config.yaml
num_key_value_heads: 1
rope_theta: 10000.0
qk_norm: false
parallel_block: true
init_std_qkv: 0.0233
optimizer: "adamw"
learning_rate: 0.00165
schedule: "wsd"
max_steps: 9400
MLP neurons of a small language model. Each row is named by its layer, matrix (up: input weights) and neuron, and shows model dimensions 0-95. Each number is 128 + 24 x the weight over its row's rms, rounded and kept within 0 to 255. Numbers have three digits each.
Before each neuron's rows, "fires on" lists the tokens most often at its 100 highest values on Wikipedia text that the model never trained on. A number after a token or word is its count.

fires on: "el" 18, "ter" 9, " Nor" 8, "om" 8, "ron" 8, "on" 7
L8.up417:110130147167146161141113147123130127120144163106116111150116136061159112154094117170132149155119151109143133097125134171183131114150160144127118103147091159134109179132143134062144145143148139152178127141151140133127105121136133129129105119140141136136145127129152148097140117119151155108

fires on: "ourn" 18, " ft" 14, "amp" 11, "eth" 7, "re" 6
L6.up111:117088085180178094161151137095095162134096132126133117154102132131115106119139126117110112098106122141171113128138154143088107169135107130140152087123089089167090151123130141119137097156116109156141167124097101098092108149149161108095170113129153146098145149123132115178152133163141086121

fires on: "le" 55, "o" 16, "ue" 5, "en" 4, "a" 4
L3.up362:180101128148125113132132097102143108119107136148139136122136130119128102105161101122184153138131084109139152139102140155149104101129159134117174125182131143112112110121139134168130138131131106140092182097142133105096091175134097077105134126156107129118173107110085105141176102150116167129

fires on: "b" 18, "'" 15, " J" 10, "RA" 7, "J" 6, "i" 6
L6.up130:173124112087153119131111132109132111159095100141117095125123074114139122075139119100156116177151167127121112142155139164163151136102117090173128106147124154120156138114121163069112143127151164119147131108111094155102097116105106132134120118116118111082101115165100130128187108184109158126

fires on: " S" 31, "t" 12, "-" 11, "n" 9, " F" 8, " R" 8
L3.up595:138089110148129120118107119139128088153091135147160089147130106117148132110138143113158164145137166067119107160131124121119113123080161105119084104133192157111127142111125124120124117121140133115169162128127110134090102141138155089154137149140129130093126128171105127125149120132130158115

fires on: "he" 20, "aly" 10, "al" 8, "forman" 6, "6" 5, "way" 5
L3.up323:120116111174107065094131149127102126107147115161133124121123123124117162132096116105129097122111126146119138131140133107135109131136112146128202114156099129155128125074120134122142071121102162120172128139094076147128142124138128160130148129100174161102116102122142156118221105115131144130

fires on: "at" 27, "ater" 13, " ind" 9, "ed" 7, "ist" 7, "ister" 7
L3.up19:097146125149132101131176138126193090127144106136114143156130135127159145111147127126110134111136125086129101126093131145137139124120183116122152105120119126139144148073125116129123138113156163117141108101152131184167110127108117101119152136119144156101095094121136118119165128174120171102

fires on: "-" 16, " sp" 15, " The" 12, " eff" 8, " det" 6
L7.up220:142147109161127132090106132121108114147146135089112134109152110109148141152185073129114117165131162091120136084106139119145188121106134176132123112102136093108123101076083151144154108103132138080134168157118123107115155115098127117127133087121151140124137127103112128174138118123124151121

fires on: " the" 38, "r" 10, " ch" 8, " w" 7, " dr" 6
L8.up151:095116128155080156129148139129129117131133116108136152137118116132094097119130140118147107155099103096138097103136111133111126118098142167115128123117139119124112119104115161124110123104190171135119134168138142106129145116151138093121104139094143116160115130144164116154111107141098127128

fires on: "an" 48, "on" 25, "our" 5, "=" 4
L3.up307:136151156159181171150117129142134099141140100150122106084127152129158153124150132165104085157081174146139164141148143108113156127135141113117116083144169088105112150157149118122140132110197147114127140160137119133119112144105071109144163126141096112061135143141074134085144117105152130126

fires on: "an" 24, " National" 13, "ic" 9, "os" 7, " Paul" 6, "on" 6
L3.up104:126115125127117156121154112097135140124181113134135123105153163130132142137138165152125153163124172090142135107102110124108136116107142168142153078115138107128128155133146115123113114146109105129115166165167131147118145132124103101125138116103110078119095173095111086109177126111112105139

fires on: "ond" 13, "ission" 9, "iven" 7, "ey" 7, "e" 7, "ed" 7
L6.up589:129114151195151116182078142095187114162099127142141149111125132087118115127145110112138132176165145154098153137129129100110133131111110107106115106159109132155129116145142177116047133128139103140117129095132106175138137157146121125094141109082127138143142114134113156133143119134091139133

fires on: "en" 59, "e" 25, "y" 5
L3.up67:130157083133120111105134120140154108135137101139112132161129171073135117149133115159137174147129149144121139137135132122139122134133093161109127111171150140133155134148177114113139138125149160126117131116124118147090099189109141157147165109162070116134156114100150131119140125065123138089

fires on: "o" 26, "id" 8, "ay" 6, "on" 6, "5" 6, "os" 5
L3.up514:164128114138179154154117091121132125124136157084136100133104105162087174121130149136090166147103116141119162145127165151175156130120124100131155096141125113182106122140076133120157144111136146145143151148128082154083118085111133077124135126153082130103146099140124067083120135136091144149

fires on: " her" 18, " his" 18, " o" 12, "im" 9
L7.up211:135091124139106102130130173115128142097131158146151128117148116097119130117190134135142122140142119129127107141139135138123160139105137122100140130141123101100101135122101133093068163159137126097112125122091164150130098121094097164140137142075135073113119176131140065109128115118134157093

fires on: "b" 46, "A" 22, "id" 5
L3.up213:153134159125128139135124142142129133126155133098123126085090068125140103064123138097096108106154111179119127144115116111145188136098113102159127115121123140155141115109092142088112133143165123117157117152125146129131136130116097109115173136156120151136118082130101078148133142162122152104

fires on: "al" 42, "ed" 25, "ite" 7, "k" 5, "ow" 4
L7.up289:094114146183158152135152148151155154147159103126109114122120084101149164088102115101120101154140126129101132104106126157161133125129117094112138069133122160076122144128110129124103138102102109101093106101106131172116135148121146166115127128117152134166114155128135120101153142084122184125

fires on: "em" 23, " Se" 14, " Be" 11, " de" 8, " Pl" 4, "e" 4
L3.up387:120116133155157124104136120108106109108103157148139141115100100132127108133128167138186160105097182107153147129155151151118157116155124068122158114144131115116106111094094161116132128084132115116160111099109143132131101102125119123114137119109138079128101102157124063116165084177128116170

fires on: " H" 51, " h" 20, "e" 6, "G" 4, "y" 4, "ted" 4
L7.up162:120164121141143109095117133118092120106117111123118169174073142107179113142097127134114149144076134132123146096109112081126131130168133160118125114210126154144147117143133108097098176112125169116195121143106138158086123154120127138159124138158104100155150107120144131136092128174068148143

fires on: "ist" 30, "ar" 13, "ol" 10, "und" 7, " cre" 6, "at" 4
L3.up346:156075105144149103122171121128129160134105106109141169106138165150170117073136130139124174137116133110173140106140151132109152124171194102116136131145129108105135138076158113117118093150170117168174137126143147142148153175094134121083143123152116144153094108111109145139139123158131140084

fires on: "ic" 35, "g" 18, "s" 11, "id" 5, "ar" 5, "c" 5
L8.up538:145124134120094154115129122157169137185132101090139132101127105145121136141121097122130138161141091139140157141151099159202104132089095094154151083129138147126095130120126124129117094130106131127146126137133131141107166148123120112091118142095095101154138099128141075152145135149066135065

fires on: "." 28, " R" 9, "\n" 9, "ac" 8, "r" 7, "-" 7
L8.up597:122143097112120110094164140115136154129111139121142057144114082109146133113116118120157115150079128120139118184146118107113104138140138128118140121152129129124137164116099141093108127128165164101124130117107121184101084137129161142115137171128105100084121119180148124127167105154093148115

fires on: "es" 41, "s" 19, "ies" 6, "ts" 4
L3.up537:123132120160103107088155116117116111115106138145091137089124107138145128110143156131158129124132120129133033131100144133148140179134095174117146159108158084167163113148055159143117126096122145106135139112130166126113160138128104156127102087091154118123149137129166136128172127122106117151

fires on: "os" 77, "in" 9, "ames" 7
L7.up298:154100142148103155094130140122136095073166124135151099112136157130139138082136144106106142120122142081121056164142111096170096130136117148144122099095146088126117163145095136151143109141090123130150154129133119175131171147116109118111119120111130131137094131082136106116171099144120105124

fires on: "le" 22, " so" 11, " rele" 10, "ro" 8, " rec" 7, " Rec" 6
L8.up325:150106094108180103111122174106094114151124130085088126097133127140141089093196101174191150109110096105125117127147141087151147132142115142118123120129149130119087165137141134094123102087154133149124138124111121150109089146168095094125108122126082097158122126126104100119108153178135134125

fires on: " De" 17, " de" 13, "o" 11, " Le" 9, ")" 7
L7.up127:167103140136167092082125109139080097121135171158112141141121125149091121136155120128116148133111125117127103148197119127144120111127115149138160087152124114127144137135100167101123113150110151147146115114072110168096120145120152110089088125091156158131185112155068125152162112147145123139

fires on: "==" 73, " ==" 9, "===" 8, " ===" 7
L3.up121:137143104129140133128103134159158109132149168109105128152132106122152122140141138130145157133098124127148159159119112127150163104123117150165135155193116133107125105094102134122143191146122170090123160159087139178118097179140163074080128118155131111092130109152172187164130120126065113112

fires on: ")," 19, "," 14, "c" 10, " with" 7, " |" 7
L6.up379:133084096126165133130173154118141096142155107158115092121132165112129133154152100095154160153122162122126171151163119120139153122144120078148133149118142141108123129117141128140134151096151139123147142116058147112086102125110098135121137136174122176123115108180133101144173086127137112137

fires on: "act" 16, " of" 16, "ourn" 12, "re" 9, " Go" 7, " loc" 6
L7.up346:153108091146147065108161123108102164127109133142126076139151165130127140088126103122137141157095166129148116140115120125159108143152135175142150161146128141142116129069137101147080126151122108139175138137093138129092098131107173154147131131137138105106157119107129109148177128134166124091

fires on: " of" 25, "ic" 20, " en" 13, " la" 7, " int" 6, "g" 5
L3.up24:156119161131159095111118139137109100140135111119134095105151149093113146101151104132151137159135129119137153115119108101158135114126130107130140110117147168112133070143127126127123150107143128088188120101141141139079097102136095112116113119093078153148133118134100107136181068159110158149

fires on: "an" 51, "en" 23, "ar" 4
L3.up266:134128098110134170120113135132145141124111123131132130122136149126166122147131132192147172129114158110128103138142120147131160123125094112066132126154162100134108170123147124133162100137216133117120119141127101150078116177088126123124128097127072129139147140116090119123142120116143106101

fires on: "est" 23, " to" 12, " Nor" 7, "ig" 6, "on" 5
L7.up603:156157145153158157128147168088154145118128167090090123145064138147157130079144099145157124115110151066135107147111133136150114117105141104139133085143072182136134151109117168130127147143147132122145094148123096142108129094131107112143103112153142154152101161142135106118119129137110131145

fires on: "ent" 25, "an" 19, "ans" 11, "o" 7, "at" 7, "in" 5
L3.up195:100146125109156168150123112161130149141101117131133133132130148157110139106122105117134108130105152109110077162154151146128149135153120140150126116121193131107091150148121149100123120109160130104133137162131126121079120177121101116152167081115088102186124152078147112135095115109109116087

fires on: "ob" 18, "th" 12, " Ab" 8, "st" 5, "ch" 5, " Th" 4
L7.up348:149094152118150149133100124170158159121143110146133098135123140113072118140144137110120180111109135091132131130143141176095190143132135113138141119101083091171142154107128119151117161093162115143112150169121136122134125164086163102088100112145114144166124108129129128166149158195124111125

fires on: "us" 33, "ies" 32, "um" 15, "y" 5
L3.up551:140149138137109141090119108120105092133161119141115142095150171108124132135124090140116134143099114190099117153127159156144121154122141125048116125129093140128189116113134140105105198148131090136106165139100110116123126108112187124117147115158153104129139126115145085131106164146107127082

fires on: " ext" 20, "c" 8, "ad" 8, "al" 6, "d" 5, "ur" 4
L7.up305:153099121149123150134115163127124094154137081145119130109138147125178138128144100154138123167131107133145130117130153100145117142090112121145151106121158143145130128094129129128133147136167103120131150139107146148124139137138119144090118116062102185136124139121120157132173110124127122116

fires on: " and" 31, "c" 14, "or" 6, "ar" 5
L6.up615:085119112145120108141148118102083157166126166115102154161135124111110108129119134146071118163103153156145117103120175126139136123108130150132101149118126097129163156107123112141123147081162109098142139110125123157137157124113088135122133100167155124125136114174095077103135106167115132133

fires on: "-" 67, "1" 10, "2" 6
L7.up280:159155128150132162108110121133126126137104146112149115115121112090124179135128109087153098137154124126173107155127122138107163147115134166143159130124175125149097118126143165135137143113127115090138137137100100144123110130134185104091140127101120141112129172101144160099141105172136147090

fires on: "le" 25, "il" 11, "ens" 6, "re" 5, "l" 5, "g" 4
L7.up150:152143094166130148084131134108147140107151159161112129107135115115150122114092147164181144080117140179127127112144122151111137157093123112131122079173089150155135146134093139080130129116159128146077109116078101151141130148109148088095150111125116125052184130135104152131144114143155125088

fires on: "1" 25, "2" 21, "3" 8, "4" 7, "er" 6, "D" 5
L8.up362:148117078159116082062095122099188114148128119097121121122118097119175141134134133094124110144132132104164131168140148091119105128093170103138157089142148148152113125102134128109140170152128149113157137148114106124146145118125158101144160129120127150126137130121142125103154134149143152092

fires on: ":" 30, "es" 15, " -" 14, " –" 8, " l" 8, "os" 4
L6.up365:160127089164140100099127141099130115122144125127121091109129158123134141122125134110140150127125119122141065130196110063162128110110132175122130110142097094111145115147090123151130178092119147127132106101105116144127155129101096109097119139107090118115162142109172139140183124123153131110

fires on: " it" 30, " oper" 17, "ach" 13, "oc" 6, "c" 6, " rel" 4
L8.up166:086109144155114159130150128110153135143156185090116098087136157127117099180116109145140128095141148108135136104142105136133127137126125129082139142137138098156096152091091144142135148117156121120147135138117124113132143125133145116129117094128095111155099100181081117133120102106123163161

fires on: "A" 15, "S" 11, "V" 11, "um" 11, "r" 7, "E" 6
L7.up619:111153096089111117116149118121102073128135130157154146119141093124104131114135142108167104168127197092167140141122142158199167136114128140103123092183135067094168119159120175107126135145138131106112134121093138147095147110117104137087165115105081119083116109163126109128147098127143149067

fires on: "er" 16, "ent" 10, "b" 8, " its" 8, "or" 6, "gr" 5
L6.up133:104155111121128138138142142170131139113112113136138115067080112140157090141109121105140115141139128128147100116152124150136154129110148122132144089109071113131147134077100159057152118117099136109139146119100168176122114119133091093137116124127117093140176137106153105132131129159136118127

fires on: "ill" 15, "od" 11, "ag" 10, "ov" 7, "am" 7, "d" 6
L3.up357:139105086112158116057147139071125149118142140118121174127115133093098129091164106140171149102130115140106136144105128128125146136153133150147188108110115136141151111139127147146113141151091123121099157137087112134138118125119132180126165113101101143133135089088108113120144118164149099105

fires on: " him" 16, "ig" 13, "oung" 10, " old" 7, " sing" 5
L7.up424:201087128153156093144128108096144125128160133091114125161077141122124121092182097086150130134143122094131174116127145130118137145119140124131112140130153112155148161126134153083111141138128161140092171205144155136139137147110159110144107128108139137165154140129112092102121123098087123134

fires on: " Le" 38, " I" 21, " Christ" 8, "able" 6, "ur" 6, "orn" 5
L8.up524:167093126134109119136111127116137129142156093144129119122069093126138155143141120109145128123121129154142086124126144109116147150162139142102140101189172144187155157135137140063119172157121110138146133096094113149155142110150138105118122102099152145130103104124132157118166147156156101136

fires on: "ag" 20, "ion" 15, "ard" 9, "ill" 9, "b" 8
L3.up34:130131116128164120084159116099131129125119123103121138150130143139083113139180143116138096103119120148153145102147094136115117116144142151138100078117123146106122136131167172061116167142075147128135154114116152098122096148146126121064127113111157150146136102137118166110191149180136131140

fires on: "c" 30, "w" 16, " Rec" 15, " rec" 10, "ec" 8
L8.up203:104056106120132131164134137110102077183144116104124133107144124128085077079155114138137129124132106133132133141146206155118151136111159122115148091128125171133113131091127170104157109174169123131112140121076120124106161158101115128108117140159165131141114128114129122126133176195114131128

fires on: "ig" 14, "og" 12, " children" 11, "s" 9, " people" 5, "om" 5
L6.up496:143140121130109124128120178132100091105130140111119135094150093132117140145141133125161131115115138101132139155095119175132131147104137178103160112131111139167106122099123156125101182144131114153137133158148151164136148106114141127139083116137121107057126119131125111080136126156147128140

fires on: "===" 27, "m" 20, "b" 10, " J" 6, "B" 5, "J" 4
L7.up64:118140114132127112134150127149126100137085119144143079098093101146104114083133141073139130133130162161134149164120138148164136152109089175125134141145152109128163154143138133089129165119112141115122155126056122185074140125125108140096102103130149133090096096175132065125167154185112129106

fires on: "el" 21, " an" 18, "ed" 17, "ro" 8, "e" 6, "l" 5
L7.up214:136135082150137074144106110091168135142127129122109157126123184101149144097083078131130085136128134111111147169167098157165111130148153146116144109122169137179128127161129161124082123157180135060132124133120078164136139142143111127119139132130122103124182156158166161106133122111123127136

fires on: "," 46, "18" 5, ")," 5, "16" 4, " 15" 4, ":" 4
L8.up409:118119146148138095123105147109157126157094148167101118114148143112104181111135152078106144154099145119136109129130105143115156091152124131131148130171133106129112141103125114114154142147129174120149105163114110193136152141133152147140084144152124140118110117163143142114171117148129113111

fires on: ")." 30, "\"." 22, "." 9, ".\"" 7, "8" 6, "6" 5
L3.up91:110134163150125098143157117124187155132090149129106164106125114091092146185120138122114137120133091107123081116124134117150163126118123143112098159202138130150145161137105144142130142143115134102126136151120137098134158134128127104091129134174081104121144108128079137118170163119048137117

fires on: " his" 27, "et" 12, "le" 8, "l" 7, "ed" 4, "d" 4
L8.up280:082130109186139116147152142112159133160078126159130139114094125121138130140132096127146130117115096136142165131097095169091136129111132109121146127133118144113108142121121144075105102102136133147126091129145138118116128142158170097108123162124078139061150137123101119107087121130151120152

fires on: " re" 31, "le" 14, "o" 12, " He" 6, "re" 5
L8.up87:098110111136109076116104143123097121139147164113105136094127152113154128118147154117173090109117130097159131151154142135100155145166185133110115094148116081119141114138122082119153117144134123128156158119148155139103102143143154128150081114128081098103133187134112108088154129156107128131

fires on: "n" 19, " end" 14, " return" 9, " he" 8, " it" 7, "an" 6
L7.up432:147154095134154131134151174128140175139104154110112144123153136098116125147134113116131111141137200126170130162180096135125136169119115114130150112131116106134118113133126103112127142142181121160190155132137144144159099172145140098109158140118114138094130149113115134142121173107119141108

fires on: "em" 13, "he" 12, "h" 11, "aly" 9, "ab" 7, "th" 5
L6.up95:115130130130104113091112166106166157118140109080144093142119157115121134105121143110123142096118152120123126097117117124155102152155151163109180154184139149139170135115132156131088123085111158120150128138114108147142136161123122155126110133106116137156116105152182144169126115146125131130

fires on: "ess" 35, "an" 15, "en" 8, "es" 8
L7.up416:153121118156144113146098135117114143137074142119102145111093143152124150148106093152150132128119117105135133139164107182168135115137175118112125147149104145140162122116136130134101131166127163135141118135118088131123128150107086103123093056128129133132149140116110128144109135097132108113

fires on: "y" 33, "e" 28, "at" 12, "ar" 6
L3.up31:134162102181168108092166108143153169167140156123111152124115126138154130096149088153132129125084138080162111140139101131135135137114152159056137115141149156102104131129152101115119148140158114114154144133049132130105162152118108101132147146167118150122109129156135128159125106191119135122

fires on: " d" 39, " v" 24, " int" 14, " requ" 7
L7.up530:111139152157142114093159110154171117191119110159121097090122142130133187150120143140101131140138139121219120110158126123124157134134123135087159141098176125148121121159109151137155182143166128093122080159103185109105147119116159099119126125117115115113118137130133153128157099162127169151

fires on: " ch" 45, "ic" 12, "g" 10, "G" 5, "'" 4
L3.up420:120148130147152115091179104137103132129119115088126105113123118118123124108161103111119160133122148094116114122151078123140158116118124107176142111144065114162161116098139129097117112118142154119173125093137114163089096100154097133103121106084112119117168152136092079148160112156143145124

fires on: "s" 50, "les" 8, "es" 7, "ica" 6, "ings" 6, "ines" 6
L6.up119:158172162138140113089110136127116123112134128142096107107116089125129117122131109085149120121136142141120043146106091171129144124140132161119171107146158157136140098135108129135100146102124129113165113137149122147122122145170115117102072087088102126084146145147129129110158135169117135120

fires on: " for" 34, "in" 8, "on" 6, " Sp" 5, "a" 5, " 3" 5
L8.up149:110092074142140139105126135133155120114145103127130141128117103106089108169118131174115103125146148159113137131098083165126131140121146111115156087132135162093142102175143139104090153102149143159092200160147145084093138181130135140127145129138161122127147140087131088108111132116164157137

fires on: "ers" 47, "er" 8, "as" 5, "ab" 5
L3.up327:123124158166117127135122120148123122125097140119140124096167082135090105147143180164161121090134093074097147101136089123131136150127137138107079115126123175139114146144070140124132152134128116132127117102118127080139144139145116124098086102131151114119109108098107102100131108172130152162

fires on: " |" 43, "iv" 14, "|" 7, "ond" 6
L7.up564:130143099135204151123189151109121117167130133112100109106133140143106148131125165113125137149103190112160137163115133157126108143136149166150119170118124128138109098108125132124075117142107137159158106135084096128108109138149151123094130054143132103149106122123128134141140168126146096138

fires on: "em" 21, "ro" 15, "resent" 9, "old" 9, "at" 7, "ed" 7
L3.up172:144145108101116116115137148140178077125089155136131114092111124125189158123110122183183131105097162126181103121130118136138135142130149137079144123139203115127123141104146139113112149119159125085133115153128125146143134123126132145143140103121135145124156182153149101161153095114154124152

fires on: "ad" 13, "0" 13, " at" 9, "ec" 7, "d" 7, "9" 6
L8.up241:160107110170109112098149116132151095164099083167095147112122140122155140116162151137177156143136143138112114100154152142106132139090123110113163139114141145137108097130114150149088140129122108133109130123076158150155117096131163113156123109125124126135161131152165146135167086161160112106

fires on: "i" 14, "en" 11, "o" 11, "ut" 7, "k" 6, "ou" 5
L3.up523:148145119142112105123114120114141123140113127141131120136112113104118131124143140139151150152136121131113118168195098128100115152159131120154142133146131133111155131139099123124156159120160126141158133109112144112093113195159079134109160138101093082096115141097136084123152101145055157167

fires on: "il" 33, "al" 16, "l" 11, "per" 9, "'" 7
L8.up106:123119103156138200148144173109163110125153120112126136118120087114109166129076101094096102098130110087098103117136110129136107144117130141147136130170106076141067194134127138086122097124106164109155094142121124138134092142137120118139138124126105153106124143149143120101168124114084111124

fires on: "pp" 13, "h" 9, " h" 9, "g" 8, " high" 8, " so" 6
L8.up54:115144161127121119129134132145131110102140118140134082147063150082136165120182114100118133124146150101132106121093095120110100135120137149138136086108162113113124112148117106127106130078107117142158104172126157172145147141129098100099159148095143091120141131135155123126083131168102157089

fires on: "n" 55, "il" 6, "'" 5
L8.up50:162129102159128166129158144143147098150137140112102085092124104129139152093091098061126084146141178131134117129179114081136117150135118113133120085187115127153184169109148120097135093148168129156155128101116123129142131134131107166115142144094110146131102139106167136156136108118120118130

fires on: "ot" 23, "rit" 11, "orn" 9, "an" 8, "p" 5, "m" 5
L8.up243:109109102188115141153150137171129131143138141147106137137158126148165144074132164176130120130123124116122115117126143162140122155127103143107122118105157121206132149095158139104093138120140135106173145178125122133108128153076145109139178069112128122108113141071121136108146154111148140122

fires on: "==" 56, " career" 12, " ==" 10
L3.up26:135130127131093115139118184114124125182144119115071122096151140113157153142174125150107134127082150138150136106152106104116161105152138113127119165121119107138131130159117126128161131093121203113135123204145147150174133135131145131125123125110146091112132136096160168165103134111097104113

fires on: "P" 33, " p" 26, " P" 18, "us" 11, "p" 9
L3.up15:128134121140095136117096152100120120147130109127124148092150122117156112110112168149127092154124093136128088126145136146122135131089136183135116125124135117124114130134127114128139211125175133122165145129100111158120141151092137150143136070171084144146137142094150079157147096127096152112

fires on: " New" 29, "ig" 15, "ric" 12, "all" 5, "om" 5
L8.up382:126081092131146113104154123134114090124109107131140109107099087100094122139148068188118148129145092085158146135075110153146153113120169180172134124127130155090158174112129131117111168118092147143108108163138140148072125148083160088136105108105141126100094179103117101133117151113154139107

fires on: "ic" 40, "ate" 8, "ale" 6, "ical" 6, "ing" 5
L8.up12:135087124184177086155142149173143117142131106136099120134090158113144113136162131109099161147131109119120123130116144098124128123114083123105133074117147098157123173143128140137092114125111143148126139112109142137130116115142120119098097183118074095125136126171175123097158115116123148094

fires on: "ing" 17, "or" 11, "ge" 10, "%" 7, "ated" 6, "ate" 6
L8.up595:112142137096113111146150127149162133139154105137110122114076154107150153172100127099165135139119133164127126169092136119146134122125103136087131134141158152135100122130127116102113143165126165150148089115131124117146139128128162126107071162103091059089148110175131159106149063136121123146

fires on: "ment" 17, "ent" 16, "an" 14, "ants" 6, "ual" 6, "ana" 5
L3.up311:136106109152140131107115100118163138132144066129129164145145130162120141136130140127130113126112202139135075141074132128144159133156107155158110127143183106103130108126101144139098102127124147115130122119146129096174153148130106174146145099078140141134112119074129131160115117149164114143

fires on: "or" 28, " charac" 14, "ar" 13, "t" 9, "le" 7, "re" 6
L8.up141:135110120141115125095127135080122144136115157125112120118092110145141134097134125108123149101131123112155127110162150119109092136136143130062107093164104104119106121101081108134136163093121096085148153128112112155086133112083148128147126155140101134093140164143116125165171078167102123154

fires on: " del" 14, "arl" 11, "l" 10, "el" 9, "al" 8
L8.up380:141139157141109116108174149103134073102155147113135124126133131141160122120122120120137101136127105104123072135162103148122118119118133161163124107119105069192117166129120110106115094098141157146093135174118129179107104154134142148099125111139140135148138115169143119115110093080106160120

fires on: "ad" 11, "andid" 11, " c" 10, "p" 8, "g" 7, "ens" 6
L6.up164:119136129132078146119116141145112151141163127092120145104158139163093208116147153129155133116127120068150094140160127141129115141087134107134153123143111108191141191123094139121104172136163121135134132174140086126119128114096143091137116107130115107158122112122113124120152115137118178129

fires on: "i" 25, "b" 24, "ic" 9, "/" 5, "\\" 4
L7.up321:130145135161118133152131117137170105142117122106140106131134140106136124076111107094175106109128136134126124158144138143167158135142122094124111068118129106138152095152126228123117167116135101119138147081124143182087103107124149109080095110134079143107140134155126105101144104182113119095

fires on: "t" 22, "st" 13, "int" 8, "N" 8, "m" 7, "T" 5
L6.up369:090140092138088146147122131134140095174126111146141129133122069127113123102143113089192115097103098162128151154108137136128116109099100139130141105116121129118125179128106168131091167138121169121116187148132086115094171144152173097127139105117114083131147131128145097105156131138135127120

fires on: "ur" 25, " to" 15, " I" 8, " El" 7, "el" 6, " sur" 5
L8.up491:196121134124130112111099110135133120117124106093124086073099133146143152121140080094152117169124139137118131098154123147133133118106192113143161142165124101181112126100132149079130155133109161151154147148131123120114131117110127129130109152118158156142138072107116146101132129131157153147

fires on: "," 57, "er" 10, " -" 7, ":" 4
L8.up529:095088070141138059138135162063149106154091129132136142125115093128110152092155144111104175121115125123136113138139133153173137100124095148113119165140166139129126129097105113151115144096174177103128146145117117179130141135119165098119129122128158159122149111165144073098153128124122133090

fires on: "an" 22, "j" 11, "mer" 9, "ade" 5, "old" 4, "ock" 4
L6.up13:130143146153145071115107154130114097147157105151131128146093145112138106168097115143091080116143209114102140118154141169140144153117104142123174116174150102148132129093131146056112124125110120141143158111131128143136151145116154109107156118123109152153096113122090101137100151118107140187

fires on: "owever" 15, "ir" 13, " death" 9, "ough" 8, "op" 5
L7.up509:190111093151121161111115167118110136121159173144116118087125160102141122146147142109168116146110098095137140076133112141150141145146104186126157112176122090138115122117119103134135141106131143149163169158104138129113164125149168094108140116141147160157123154113147122109109146162067116092

fires on: " a" 21, "|" 11, "arn" 10, " |" 10, " rele" 8, "oy" 5
L6.up129:143138136134154081084137110114114103116153101133125127128146144111160121068122085142123132154150182101097144145099151120145120150155126204159110128135138129148146115080124138102108087112171130096161171140067113127113109165145135119099157124132097128149107129143091099133113111112139103142

fires on: " w" 42, " e" 26, "w" 6, "aw" 4, "p" 4
L6.up536:116101068132182134126151152091135109124132120142139116131141181154135102142179098087125147176126127138127104124115121173145123117130128127126102123156134147113139137108112162142099113122165107142140211123121122155113125181084121137083095067148130149145119140143112142127119120142148135099

fires on: " be" 12, "t" 11, "f" 10, "ob" 7, "ird" 6, "ook" 6
L6.up142:113122134154105106080139118156098186122112107139115149116116111112120125099144116110159147082121112106117166135132116134135164148106163162114142120145124164109146150159139171099114096113093098163126157146133138110140126136144142098087145082131125108095107175107131144107136124152152108094

fires on: " st" 43, " d" 12, " play" 8, "et" 5, " v" 4, " (" 4
L6.up222:121123112135099120090113125143189131165161154122113109108143115100148169170166165123195160135152130132182146100110126117095177156124168102115132093111120098107102121138116133090133153141120120118135139150126152118121123140088168123133141112112131128124158127115112130159148112173117109100

fires on: "us" 34, "C" 15, "p" 14, "aus" 6, "c" 5, "oc" 4
L7.up27:153105144141094141144133129112135140193163142132141124111154154103144162095175159135137096141116128165178101136141156149147160147104136102106131114119132085174114119168073144111131158115163113102165130121118151152098150115115141161077123085132138080125109117093148123161163155097088112137

fires on: "ac" 18, "if" 14, "ace" 9, "forman" 7, "pl" 6, "qu" 5
L6.up522:118116141190178118115128174165087127165112101121105112177108105160149119129111160105120126124112128118133090135131132134150125150119158161113148121134174124136127105104144120129084158086140121139137131103114118120143142119157125110102103133128149088077104135116187133100160119165107150127

fires on: ")" 59, ")," 18
L8.up258:137109195148194090120108103151141135160119133136103148140121144161097135133148142142115088103122150142120103138141132133138207137148121117154145135133104113141113119099099117115129154133091109093139140097134138144143130153106121145133125128099146156154123170152097114109144141152136117104

fires on: " N" 13, "t" 12, "N" 11, "sh" 8, "p" 7
L3.up107:119162094106115127123130134153148107120106082168147101154115127111108141111140098093159108122165157135121113168115165131161149143146150142107120111122145167126128163130135150121100147146169145126151196127145140180124133113126146134124103120092114120111093152157092126127115117143101127102

fires on: "==" 40, " |" 35, "|" 4
L8.up57:149134113128186083120133192109141094135122122151105151115131128181164172095131132138149110122107174141137132095145179112154097127117142189134096160156114119131117129078141123106146123138094169137172106147094108148115118127131108120096117140134124172131066188194145129128151115128099100127